{"n_head": 4, "positions": "rope", "attn_scale": 0.125, "parallel_block": false, "init_std_o": 0.00418, "final_lr_fraction": 0.0}
MLP neurons of a small language model. Each row is named by its layer, matrix (gate and up: input weights) and neuron, and shows model dimensions 0-127. Each number is 500 + 40 x the weight over its row's rms, rounded and kept within 0 to 999. Numbers have three digits each. A neuron's up and down rows have the sign that makes its largest values positive.
A block is one neuron, or neurons of one layer that tend to fire together. After each block is what it responds to, as a language model described it from the Wikipedia text at the highest values.

L8.gate913:579544478522414491513488496476456545453520491449481534479492447494464473539479508487472572469444513508569513534560519563532483452509504503494550437479440479476530477484556506533531345574539608495510491455417534472515496536486504503519567546548560546506534480510519486430541579513542501486508446459510461504490479459577593511507477494569581503541505463514478512477499508454483515459521
L8.up913:571494426498476503433519515448487493447517512516550600524476515483438533487496485508454543495471558464509526499473439523519621477570563503474467551520502425500504518535510485453552490516548480481533496514485481500559517537484494487583554519470500553464539506443546531465522538476512500532471505545519418445448507507491511528460460593506503404480469483445470414546522481514576528474477
Description: Final word pieces that finish a split word or dotted abbreviation, especially "or" in editor, and last initials like U.S.A., W.A.S.P., D.C.

L15.gate250:494575451502513502524521522500417483454475552579416512509552596396445463479408515489490538504520466467528539489534520531511421539514450513506484455557553481518530483462478546503504449492502530511494492480468453506558532465494523442511504459542656525503515523519473544486520492453460492555499451508554455440558470521486509551514529521496526522528475477461456501535422406371476521482530
L15.up250:509496493507482515561411496485521580517489534594404529469496536507519565510420471534553508482463479437515472493475518526484540488438445467525534517571547507471530475533457566445490466470534457534495516455448638481504431490478506500447546526505417560563541507476462524459444493471456438530510500490549532509490529462442528501479476520611519478471525428430564450505487524493483528415552
L15.gate326:493481480490523475487482508486533504557446496492470458447537466436485410533500496435522538449542466459498450513427542475516525420490506522496506416597556459528449448519481522527572468451480453486477470458473504521541500495584538442587541524515556527453583498566530462485477527458468393515520580476483474473445526439484520494429457497555420465516517576545479468505559423454463482541507
L15.up326:509450510491524483466589517540479432492447512505471490539477476554532496553458459415497507441521525451505501447509534526501449461507480512544471546486477507464484494530545458483521545523546449547535460482449521482452504509506523510494534535487415541576480510545572526458632463465485445489436562455551592510536533498457573446428525513412464532498488524490493485487447473527476363492448
L15.gate473:481486526496530534529453492482512475513451541591488469529512569482517521494510557503582523509524563485586504420493452526508536467527540541474488526516509479528517518445562506514526487538531513547491444449524493491547575501500548451476584528497522512427482565399477558525525535518575564541488440481439504552484500497535484442489536575516503524549515529447512490466439451507503515483452
L15.up473:556561511486427501525538465460567558503434519486522448502542556519484578456488484522471492469561629504530449431502544538439469549576492473514468504469462467481532479461530519461512457468547502525457553509485452517493422439514478441463506495473419541481469576488508536566504523377527504479517462478500503440457512452519536516461477539584529479509486493553473536536578415470487534461526
L15.gate784:541514498528516483512540446444461502467434523502420548502510528471501464522485591493483577478466522450483577473491491526493507450492518534503542488572496537540529438527515569449577552504561532484449484505462544550476571438470561439467536498529530492543550459483442535437488481531518486502487531518442461483554536515541508476571498487496483501508459488536534503455603437493454536478475
L15.up784:436465568502422523504518550477468410496462494498514508561565561490575482458393546495483507475527499505517473525543541519497470578431424528569532440533469498515509439462519604484436519476511415539540482516485496526505532485493579438470466548574536471542554489454563441507505490472498526512502517507465498514549520541503369496488482522453476414489477539482520497540535504566478496492461
Description: Single letters inside dotted abbreviations (i.e., e.g., F.C., a.e.t., U.S.A.) and odd mid-word pieces like the e of every, dou-b-ling, aff-il-iated.

L8.gate248:544555405511558492497489484436475470538489607514479544493456518554527461550542492558531503486540506507487499527481557524506477477506428421477487506524599516453517479472537537615438494477567496425493523474519440453480448544594499525475537536503452487442515486524473493503484538482533563524495521486528476554476540524568506508470473512528510524507498508496517475502526462523522499511524
L8.up248:501502534544523578527518544457516497555520508497536628495458507481406466458490561557506460540468603550474491543456486419530519521461482489495552480450496473460480484490521469530482507485555507467464555528542550444488459540554516493493449483512391574450491521517493527518527512510533584481535492490572493567499549470474565563486452504553498437452481569455548431524506413477618594551417
Description: Possessive 's after names and nouns, his/her pronouns, and endings that finish a split word, e.g. Cow's, f+ather, resign+ed.

L6.gate43:587500478467507543492533470517522500544465451478529517476519425403435462445553491550567489468550533525527454507472507535498509525513481430461572459450522539455450549515520507445500511486433520470505546484493463499471470473469442521422503461552417523481504503435486440534502506477510512495465500421554489559441536504482463500463548490476521468487492518433513490508529513497543482526468
L6.up43:534507514512478487478487499504524491493508551461455506465447507519556510487470499503491515517456582500559415484471564495526483455507510493517506532503531462493487551476498506524500457519467543590528467478510516459476484510553566459473452471543438486407502538539456478478457504364573458453485547494472496483515471484526523508474453401538399497510490529492447525536565438507531516537498
L6.gate74:443489414435500513511490494489489484528580535512493494541501420527452473497433497497466515465458455532440550499538513500514491485465498533483489447509505449529520511437469501478563521527587474592490507483463527499495497499451517454451550470537543486526482502498494537449476493461460560488434485463483474423502548497501493500499461508471493512524488498574457561441512539524476534504514
L6.up74:501570478477440581458507504571432493514515517415453521458494524536521569437492525560478487506496417437491553483562533509502486547487455506435518449471497451568523511522507455428485520563523481507493445490429487496454518547412500481433545482535485517591543492504584417438497483512459500447466486459477533538511581508528542481475520497461479458487471387565533521464521485518554523504449
L6.gate97:501572491473472507479496434458474493519474484561489506463508539560450544555498464510490476506544490487465496541534535462418591459484486526522537484506518488463436634519493476473484443482507480459558521452498512497561454577505507497549500457483490522417434485490534457482502483453514539503524580512545559548516507512485444532527503509546566488522565464473420522560464507552558540527556
L6.up97:488483515438489554512458504519569520464559535556512518459500481457503476529430535431492511537486583510448487515459544478499454476440504452529502471580466461525483490444558534449501493425495465473531444510531483495399442448505506504499514496518419467499509459400449518453453490467533507516408495517542458485452528480548527492500523401600472526490484573523516554539514541503524487562517
L6.gate99:537530498500481521493455479448500434526449477548541514553512510484532533489476523513486476498515473615493544409541545506531497510530502498385394509474470465499477536465492486571475507539555496454411547475460470480582499510520532457548497524590502561471474496497489551500510523539472488579501534478488503495544563482489566432523472468529545521463501477476507435469550405452507441491505
L6.up99:500533496595509479527565507507488505490507513531493485508438520445492520449503417517471455505552515494487542444460494453531458496482527559571441514515558500569529539490534453449460465484463532506509535510560524532460496500560527491441499452459461446433557537508510498493440557485577478500452437527560521559526574470498486564479511444464503499535485557498522486493431504495509501545445
L6.gate123:515558431421468509561507435436563541513472546505539502528485497427534439571477575431422538483466447485498454508486504495492490428508484515448498453501405559519469488459515493506462479529518522516503564477505459466551506546470494531523453528519488487490525469544518569481484487495535560470420518524562502495523494511509570507502451490521465471500463443523573477483533450524515474549500
L6.up123:474576505497463499502581509447586513488456482564489393445427594473500506520471501500427501497474507476541452501472466480503523524491501488516514490532480534497476487455579482485508433439458504554555513502499459449577515480484497478481509480494471491478484550498470555528450549490499530539509493494508478441491516504484451526583405505485457518503512536504580505513508488573600441521524
L6.gate197:503513431569487591515501444486528476478435478563511435509485508515467507512414454513488519543503492489503571504484576537527537563428475517431500428509581491503541529533504465516453509471472547542489604500452516554463468425475417435500539477486527506466510525454555463455553529546526510497515469457444549487427486485547534428451466502533526443511491466477478511540497522497507584547574
L6.up197:459529453474481479492471511500548555553483536535464469485543437459558517474455576571453495541519483511395542499505485513426447441454491482484537517512524465468529579467427518486482424455459538537482469527455527513479489488511485492471503526503415436440506463497545527531496505484522571402509472457455514491448492533489479519534482382532469483495476426559544468495493469525452484522507
L6.gate244:513565561495485528532502421478554501467464467538421526537541525466454507481473500464533522565484511490538502458541526418563506492388509528450479494522468535466459479453542477490573488490523504443534513495444489491533500408544463482491463524494425535508473482507522559423511468460457535409480503522471535461506482550515537520487477455540461479478464549432506426477579509482460462518481
L6.up244:638526489525442474562489517536529597488517444484461497516493439514466509499414528491498548526485454525494497503509576516469445472493553621502483530434429581539480436483499506506522567492437555581467505521509587471506458532498538516532458570554500531483473471450487542463490489471578480526449455439514492445422490469537454491517493470441479468494486517518484491537530490459471488514550
L6.gate381:494559542562536527447552537459501494494482567508500538552456471525449510501462477458548525489518552511500437555484491524477547451474490499479542412566515537494444505470591523484426521571498443483454540462428447486510506559486472529488575458529449503564505502546558521439477507446491529454448456511424442514492548550587498535473532460476535507541483522541526475569526464524479503522492
L6.up381:521572489533484407524541539560523501439459481555434528475555528588487457504518475519533448479517514549446563479511460507510554550473488436491573515501512518530481443505587452537511544469522471494470465501440560498454511445462480442524533571571422431464494495543492556536462536378549533453470467517447497380469487480482444547529486525518504560495461490514534530506520493576514445536494
L6.gate518:541537537525459489527574547431464508448504447531475491543455530485438444510445528464541495567519457450490486510475535524549543483445531497480488476554474596485542493540514456463579425517527493502536488523438492515467487447550506522485523500405444495544574484549513479481443412515532475516565422443526488461527560522486437489522528554596595421562534448486547471514505513475475526453479
L6.up518:564564476459487513472514485461527496417489528506484514557417488442480549541456487526509513504495512524441518578536507554496524474555558532504388475557513543491478456487510522575499354487578505451441510495477497504498495434492491512572580519489470489508623492521464500441447504498490525507521482435592477490471439520497461499452511560571517469518492511497426558481555460469469456472467
L6.gate565:502513491471432430525482512520530483479439547518493503490462518470499517548493470558564538479521593484515554492524486598431528519587511523426563435497485519481461423541481523513526478516506520490484484499511545526471467497520448551469523535521434469583495560508566440594435442568471548454454538584545488563431526529452496482603473487474485503476542522442471534461562470512441495517528
L6.up565:454454428529516466435550505461570459484463518410479485529452444515454551452514527522458483555458476469486431487507448537385483434501473599495541491582483461567464513478566448528529480521531527504526464498438499502520512481532507412455515523442524434484449533507568465511503532483521524511456474548526522464531471542458470489541463521519483395506448549514551549487550481474494487482455
L6.gate607:521510438508553456508448516499480477463454489467483544488436464513477435458398460555483500507520485507483531442522519402512423536522388483448562499439510527421433438490533441539513509474535498459527494509399539454512429461523495523544475509521463441430515560526478506546558530532468555480481439529506510522477510489574517483477454479446474480525531456506555488518569478527495491514528
L6.up607:473580572566498441531508471473470541455495472490511444471508505465442526499501571538460467504550472525449512499519557491459476576543529503486569537507515435497531457492479433363493495522502552541550439545497458479451512516452516509574458506455445487475526594474503507488525545532501518529571434515580485559541519465500467500490533489502461519576517455549501462486525570463535478526490
L6.gate709:498548473527509557476490467465597550527405465500475481521421440478427500468450528480483528497500502542470484532543548524469502481500533535466619499551468492406483470454572467514440487460488497482480494459482533463575477460468522479526490518480525470427553472533516541474502414550478488497468500480523454525527512487576504500454524495491550509486477462507483504460522492523462519540513
L6.up709:561564545484501512531539516506563538474482455501535530504481534512457435507491487541530515516434531472510529530489520470522502508538388500473494506531523502490473442467497519485544451492490494518502508501449476469468516471489456427490535489475443518512527488453501513580524416470501478521471492465439496471437507479536492541474570470418542493529453527544489543418505470445514440498549
L6.gate726:489511487460534529511517502523510468412502487529535482531477505525485514558496412561564516499497513462507518541550566534418495493488546536433521539536491518489518516498475513471484500552446519501504461431462526508507442569496578494575536451512500473454484483464531497514560458501481485528501470424525511531488532434535488512433598537548476488429526439534561465471535578583506416484490
L6.up726:569450489503430499509495527483469573488525487457492489466494489537539476483503465462541517490522536568478566536554554503474517490447491619504438487548516538467442511566569576446455498438527484564463471526425528518504516416523484484565566588521494530496506564537438480442479502556543525412434472476457492524449477462515482522517511503485524546545517477456470445520500570537533509479405
L6.gate727:521544493504519532545593490470454437556430462444544497470498526559489498565483510615501475477496574540500509488496468582530539502565490477517492525511480556485580538531446534524474559478431477478494493520517487451537534527479478529530524494452456458389528549463548530450586493525518545541448391501519543536471469469554503408455520517477448502544456496448466543491548481474510481465481
L6.up727:513502471484454464479509514483487442496452533438562492437504454470482530456468499458491525506493545506485492505562502464541486457535468518466532428414534449499502583457567494446477501423445519497527503505487610476594474484546478512510488448549441499557446479497509505514446454437524531519459443522470500583512564458499543539461552524522456510553525465463495477520487468451428468491486
L6.gate756:499536522477381498550474531479489514494412525523468512542490452495471532513431447500528596544468444556521487508518575567528548421509522562458468508471469470470521538480472471461421460501523543562473469441429526509555576435499493432502565518520491465494542513487479448477520490505516529519474492571441546465517468516516575447497454557521570502489529526439516526547479555390419555527601
L6.up756:567394503499466480501579506513476446472520495417423488489493547473507600403519488532533550578537509547509457472495539486430542473499533560490527491454516464535488516408590478476476508568520521468423463482473506532529479443496547408514563477525507459447531504551468520471521536482435492509510504517553447483568513497511416436476583457514481472464546499445434530542575534484495472506503
L6.gate765:446524425456574467519490487496566488498435529542477508542490511540460480451491461495503515476493469484498509497513495547469502431476482517507480408515528578542579514557495537529449405492513523398529518428471523488442446546455479472490483574533434436450526592490519496492512518501546461422438596559518560478534489539496507535464511465472530555457478530500483488497488494485549509532550
L6.up765:552552471560465448517525539538570564490513463550455457492503558508472445487527396470495505528505501526458483439475468483449485519487543529506493511474551558514482527531515475473501454385509559448487503484442532466442510454478544485533424560554487506388532484514500570468574479469489479485467522420512478452548503558507523523463493495526487488476453464423554533514492488511489515454496
Description: Single capital letters or word pieces right after a period in initialisms and abbreviated names, like C.C.D., U.S., W.A.S.P., A.I.; also mid-word fragments.

L15.gate213:524513448426558490511543490487508451482501483522516486493456476494523468464572534505465495445461544573511537494547499474489484455495506599536578496443531521530484519458453490536525473463539533521446579486466488512466500436492587424494570493441474467493484517527500523479495562504439546463406492495467550480488450525497589509462439480446494521548512485464460444434542483483484584503431
L15.up213:410513480433507529505544498508491459477476499504497564505456487569455493424403448542478516515493512530562494451481497419576483466478517491533548535448519489405529531478442487509471538455545509464488463516450520487458461476466523483512540488389469475566506516538520463520480502490482508452524524404462579555487607492526431478480475525484504449469582483512542507508539582480513508570477
L15.gate587:529473498436447484461439445491459518539438440516447531436512503542518485519498523584458573462532481530524508453538500498502511537541521495537580493531560548505473524490550500459543478499550543512506579513393481506568501447476488426531485461514519504497527543559476433549517538441452545421425512467510433464419496463504527505550478467480430510465530524445522480477541466506493558507490
L15.up587:447472483486507490549507468471552482602484506520495521512518525540430411485459490601511456485477518557431495580538520539502557479552453581552475531454568510556562502571427520488493559410556509491426546509530497532488509518501448464522476475476440513487475485513599474569551521511555452534438493505456467458480507516547492471463532450470557501512533497470494513462542545472409493512524
L15.gate858:490500478477476494503512442485534526530500452571555582477520469543468495508503508493425498473515396537502453483545469507525462444529504433537442476507580532523479460477558476470541485489543480520491526485367517560493507533467471474535468486448488491511480483509536544448561483493524492524551504480474557463477548470447467472494409564483547481445586519506518570463594501525446486511521
L15.up858:438530533461449467461511523553555518616527448481481383525551495495481515509493517583453490534537518503488470514569470546546464484523511520523517585470501580525492463563492539538474497454457527455566491469515470478511516526539587460509437493539512479542549520567493454527594531494489526499470482508495556482437482492496532490408521447460467501439497446449529521445533559470516463564461
L15.gate983:449504439498521497516464444603529472525566463539527591464473426581434462493520468533501509475530454545447583587477548518546496501501470550571481448502597513444497499480467558489507434558485485469399503492472516541484518502506494454485496524543464466518472523477479547513509526498577496446485512551484510516469425499474474497483530406480502512485550485437425487460530488513477461454485
L15.up983:593577547508501517463445475537488484523445481438563563520450508448557502527415496520510503490503501487484501490541561475525547494498502451514526465500564484470406487553518566505531533452591531529516497517495453499548579501565506531614536493448550575430451532509494500560554460459511467544528486505569414457533479534572560529463533474445487469458520567530491457586472530610465543586480
Description: The word of after a number or quantity word (two of, many of, most of, hundreds of), plus and/& in lists and name fragments.

L6.gate289:511549474569502517476512497450556513537570526542516522525476441526518582492481465516494525477438545543489382517536553505506498456509568501476496552568502463476504437461466528509488533563517466471537473477506491493551496556497463449504509543501498489506495526526497523510523517490491521479555482469511510595412499472558585432393468480419514444537459494547478508508565542499518452528490
L6.up289:517490484624408443484476535535536466499527498504553541480571434511507518486437443571488479512552488511499482483473508517575462528489432481510525509514594470510444449479463511576554547530526471503492474514547480426502520543604540467470512607469428493549511499536517537518454513562444473536530541507500495558576558439524504523542499497477556549583496551529474525477565497479580584537494
L6.gate333:506584462545487542494517478553489456476510492458531565455476440548468446486437508472480540438485503567496513527489473421502492504454397474468504484494496490487563417514496507504478436549496510591512504495410468521496414516565455445533480539540483478458586511522466531499523497499523522447582483478500548543434554473538548457469446443472521559497485423455486491491454527490529462486510
L6.up333:447429517459410524531479519476484529448497541502579531529513431458455537543506466558565517508520469485402563466585503530525559447538499501475564515415485464464500503470527491478482446462521478523473459491478545485456392526519554468509583514574557535527560502466502567521551553502556464478524471530462550535455529474540410463536517429475472497501515469589603475505485480553530581517483
L6.gate344:475527453530451470497485505474548504528537433516621555514559551500487572508515549424523523454478528526509522476511499473453505536581449470486493443497497580565534471512540542458476464491560485475528536466475453495470484504555496529482490540511471406446477529580438508459547426508478619479488521534452438512483474482466481533524519525571502540440463449505525533483500532563464469477609
L6.up344:502510416480461483513419498408478493502595513485556455500527480497468495571575526533471556506431497545482525523477474440584465491465515451528455393446500552488471499525472532521569493523515412537462477522447511504416503509558541449563516512543371530478511543521537570476507559510396521523523469553543478446566540509481475547475558519549605480540507461518526482507511500514622522449537
L6.gate497:561496498378528566649429462486587534541578514574592526526514540450476451499487519483501533452489395482510559462492561536544419499495505527474517479567406504575458530490450603535484517509498512447473488503451489455536476478460537471495455457510499502550457495450557501507526496446493473527503519499525478492446496500524532532464471494514483472525451465475516494498518506443477484481548
L6.up497:512501513456553505453513523541500449563543547506475579477479390550498543549518577467540547474472518488420495500516498455491491547446499531447551532622527552503520460497540559522448410502486499553531439519500437465474423527554475467558514476522479511468542551445542519501533507486474455466482582561498541470415479498520492494566411457451559472504508451470537412488458434527440480449495
L6.gate669:471497499543545518499492418456494433498491540542526517474481513387443482462496406552461542585507486504541526553449461465526461469529538437515447480492468509480460522493498488433476520524555555472549568520436490526561512380438497516535434502534492486465504480518504501474502467476524518452549416537460521536573576606506538446518508506504431557450492558525557462539501470482528536496554
L6.up669:479499499444465522419505448556453501517463527483498522473452408509562398540476491462488564484443493478490525455524530460472543470490549526525548530528479464493403467465471519484462515514468539509541549497512496461493513511499447480436495549508524498526467455482555509520498536448561512498490559429561521520497532542518568542446501554507517590486560485433488440527474499468551514497452
L6.gate762:519539537595551460519518525444474461559489485415513438462501523501536441524497496460514511482544552439497455532484560453499463502534485454472561492533500544496493517508540530489501442565517497462523457529481528451500521498493506524535545494488505478436601522575488492558536604447386472459476458482513499514430534475571470461517495447500518488436466461462553550448521504524481519513522
L6.up762:461501505549505392438557499555516414584475480497499512495492435470508467524476415465496489508553510475488544534492496496507581514548476471543577534526485476442537490465432460556482459516526479519447549525545546489510478418513620465509545504527538519400516517577478464554561570509510500479508498552534491480476525512433458403535485413478538475485506534499546540521598490504498554491510
L6.gate778:473542473526439451487476605441523530552492551538504491538422485470492429586519482541485550474432553501557454534530521537479501513547534543524489478500459472477477493512475533438488482543519451396488501483502540468466494494475496477494526517473543490491556451570481460502524529489493536459533480526527484534519522546456418454498464529537525535498424473453544553530453519530482545443513
L6.up778:502524592528507476473493536506533531528460478448470517429559500523522493529464426531576536530519529538486506516492461430486511471470456458510547449550488451413509473513506484454468512558461461465531532514542462495559408490514488504456527554492500501476510457624494570562533464547570487456526458525505476452431450469495562488595523453430456512477502517476511506537474520514528489404569
L6.gate784:501519532545495464517495426541497550447431494488487437597499486434503537558453526501478526494582470504478564532585517500457407429432471522504530496500518529491502453503532545467512451529484552563408453514502470463531425497490471493489452469512509499528480470464477459456533591466445532427523506526497476544573526512521470492549528498494510481519449522425510473482560471460467458504506
L6.up784:545488468476540488487485517601531429501490509564474525460451536433514515521483503442483450471448461540516556508441515479459510446490554506487428462527471485544514494487580624480480469521536535550580473500523495518461525600487479455508551536547533537512544518489511499489526502490474540465526520436573512452472461518469558443549486466532513455515539524577475502450499462522529482486533
L6.gate798:477532487406559453576467473509541468543469603528512512506501422502489496543522482489515558515498483466449497571487469433497501488500551453459581443486498511427444499550455598488498457602556542507496517476448517499441430467545561536540547537553506411528490510499525497466530418449494521454506500516462473548506562589512530506478446456526476487571494536528531442514474550537512424500450
L6.up798:532503489528524532517448523475512462490476466484454475486607459445479506423424480482422497494498492538517447546509516518561469479507475508599491514527505486501486498477397519551449497524450452537525479488482529503519472474593498459451566476446484512509509552529493567479473541549538488453525489475539535529432529482579486478470504455499555459567448557501410539472468538390508564510495
L6.gate830:515508444493542512580489421503467488444535502468423471489532470530460565512471456464476470537517507453511562551505563467506506480466448468494468460466530538492483515579434524490498494519574517450497526464463532499420495567529453419432535455519556458510560523475542490511573553473485561503405444473547498443484481495516496500529504488570552454508436434439511456426485530592509581472510
L6.up830:486463482479489425439534503446560482476520495444505477469547583533498485532551481543481513472545506559524511531483497460492518518497462468488544533514539419551515490544547490490430532524528512454533492473509449505515478562509532485436483494586477511498554482584481528469447520471501569467498573471443458476448444562438510494519513448466545559466478522527494463468465497506517530488515
L6.gate869:446478437440568506518463451530595465485455492476453543528475431543535475520523494454498527483555467482537478502488519507478547489554496436451525464493558499538507512481593543554566486558479505463468476493512540564398521464520520508461561463594463548525527526544574518502526571497504535437431491390501480492471591524548527506476544555466512494492485521542524539482494461492452427481506
L6.up869:467557499494524518585501500502521485509455458525472521504481537500480447568458426434506535484533447452512519494503451512567524496558425462577514452538469445512484485474539484439476418506506466458488551525505467501568479434489556492449520533527469501536553499457572392535517518516482518495564482535553524411442521519491525505555470427583454426476438474444584444517477442530464508565520
L6.gate922:524470470493480509458554504534493519585478484567570486516511429468530500473461518529443518494471462446481566499501509479578514494545537501477595525531489534533470531521464486591542550535538562553469522480485439502474547519478531592525534553564509494466492461476540513518499455493529575513512527468486562454475532529502516519527429561516485516454473520427499529418484505505509486510442
L6.up922:481482594477520500478499466532487471493515528357487506547504448540499550546513424535615490477501493528560412573479533460521526534545453511505476482511536468501428500548520494475525505493499565599505543549491489499485557504493488447491507413461447472543544577525582424539541526452486512510518541561498526494469553461480530510507491519469479493540515527448611490552486507490409454494463
L6.gate965:534492451500534513470517509403431479522419498525538518492477486467478466497483551528517548410496457450469454453536508545491554464528480514487484485532502534577502466526537547580526541491475513491477548504486413512467403518437475562440515510513526469485505536586491546473516540510542530464471516544465498453450509510496524492500451535514469506500474526462517515506471548519555501433504
L6.up965:548525506477504512531519509474416539451488506536538513495451519497462500439482556446517583517497436459503555484521512561556552449435524472543499594488502431462519517501482472510479551483440559512495447527502559461456441500424506578465487503573484519562612460499471488498604491567583459410552501486502482467512606534538488537521510501527448534502468536494559534521523512522533553480507
L6.gate979:534485501433497495495522500472428487523471471516544567477455404466457462547502524518489510511406505517587472494505550495494489515459474526526594483529504487433498551441495538472479510542555480540489506479510540449486445466471507516458535441525505567443505550506454473436530516579594490444501507512514463457503439489632593487485381600493473455465440498444525542507492520441487527437532
L6.up979:526537559529434524450475458490572508493499452480467615451503551425482508578487465415534522500526509466474459457539509521428413563473486495489502492469493502462498515533476513471509497498466584522497475504525582473481527540560443583516528533533507550558467507567453471512520544443559506419446531526452531518518494505468537526463514570576445588464515434485567525493496490549418498498499
L6.gate980:483544412470512504467509385456495507571434525464558536498503428502475452515457478507475503477507505521507512464545513530493486499643455468508525464527483569531459505448478505542474536430493476510475506492441518455532484495540432470522475541558542468465355524522495514512539476488547528510428502553478427565460516491507574497543484474484480574476531455517438440460516471532493456501482
L6.up980:497545476501499498420535533463486506532548569518539504474533448471440510469509455467508481534534585494478556471508504526529472544514485448484499493445476478557440513511522497488466574396522492479460483523457502457467481492578504466524433499522438486484488486411487520459560496510538502524479470541474433518514613461482480564552436493495537538469518503450562492495457476556516530517478
L6.gate1007:501500398562462492492502445513489458577467508511569582481486447528530520510430521481496528459485492438525457476438503514456461580524540452493632471482498567461525581538467496495510443550557470488526524477428437493504562534542495497468507528535516532463514474541539431526567526484559497428528462547452527484431538511530528483519442553480429547494474532460606522519461554555536482447549
L6.up1007:493507505461490529518493488488523451548458489495496512402406490497456482550496432503539590472536461451440473595515474467485540497484451434510540544487486567491437425473480540605484433540500517487490533494513544489509450476521537496483479534547501464506505443532477453438508451539488454513517554478516480491494549504558492506567443500488524522571507553491487486521529500543445504439546
Description: Possessive words and suffixes in biographies and sports or band articles, such as his, her, their, 's, and plural-apostrophe forms like band's, Bulldogs', Girls'.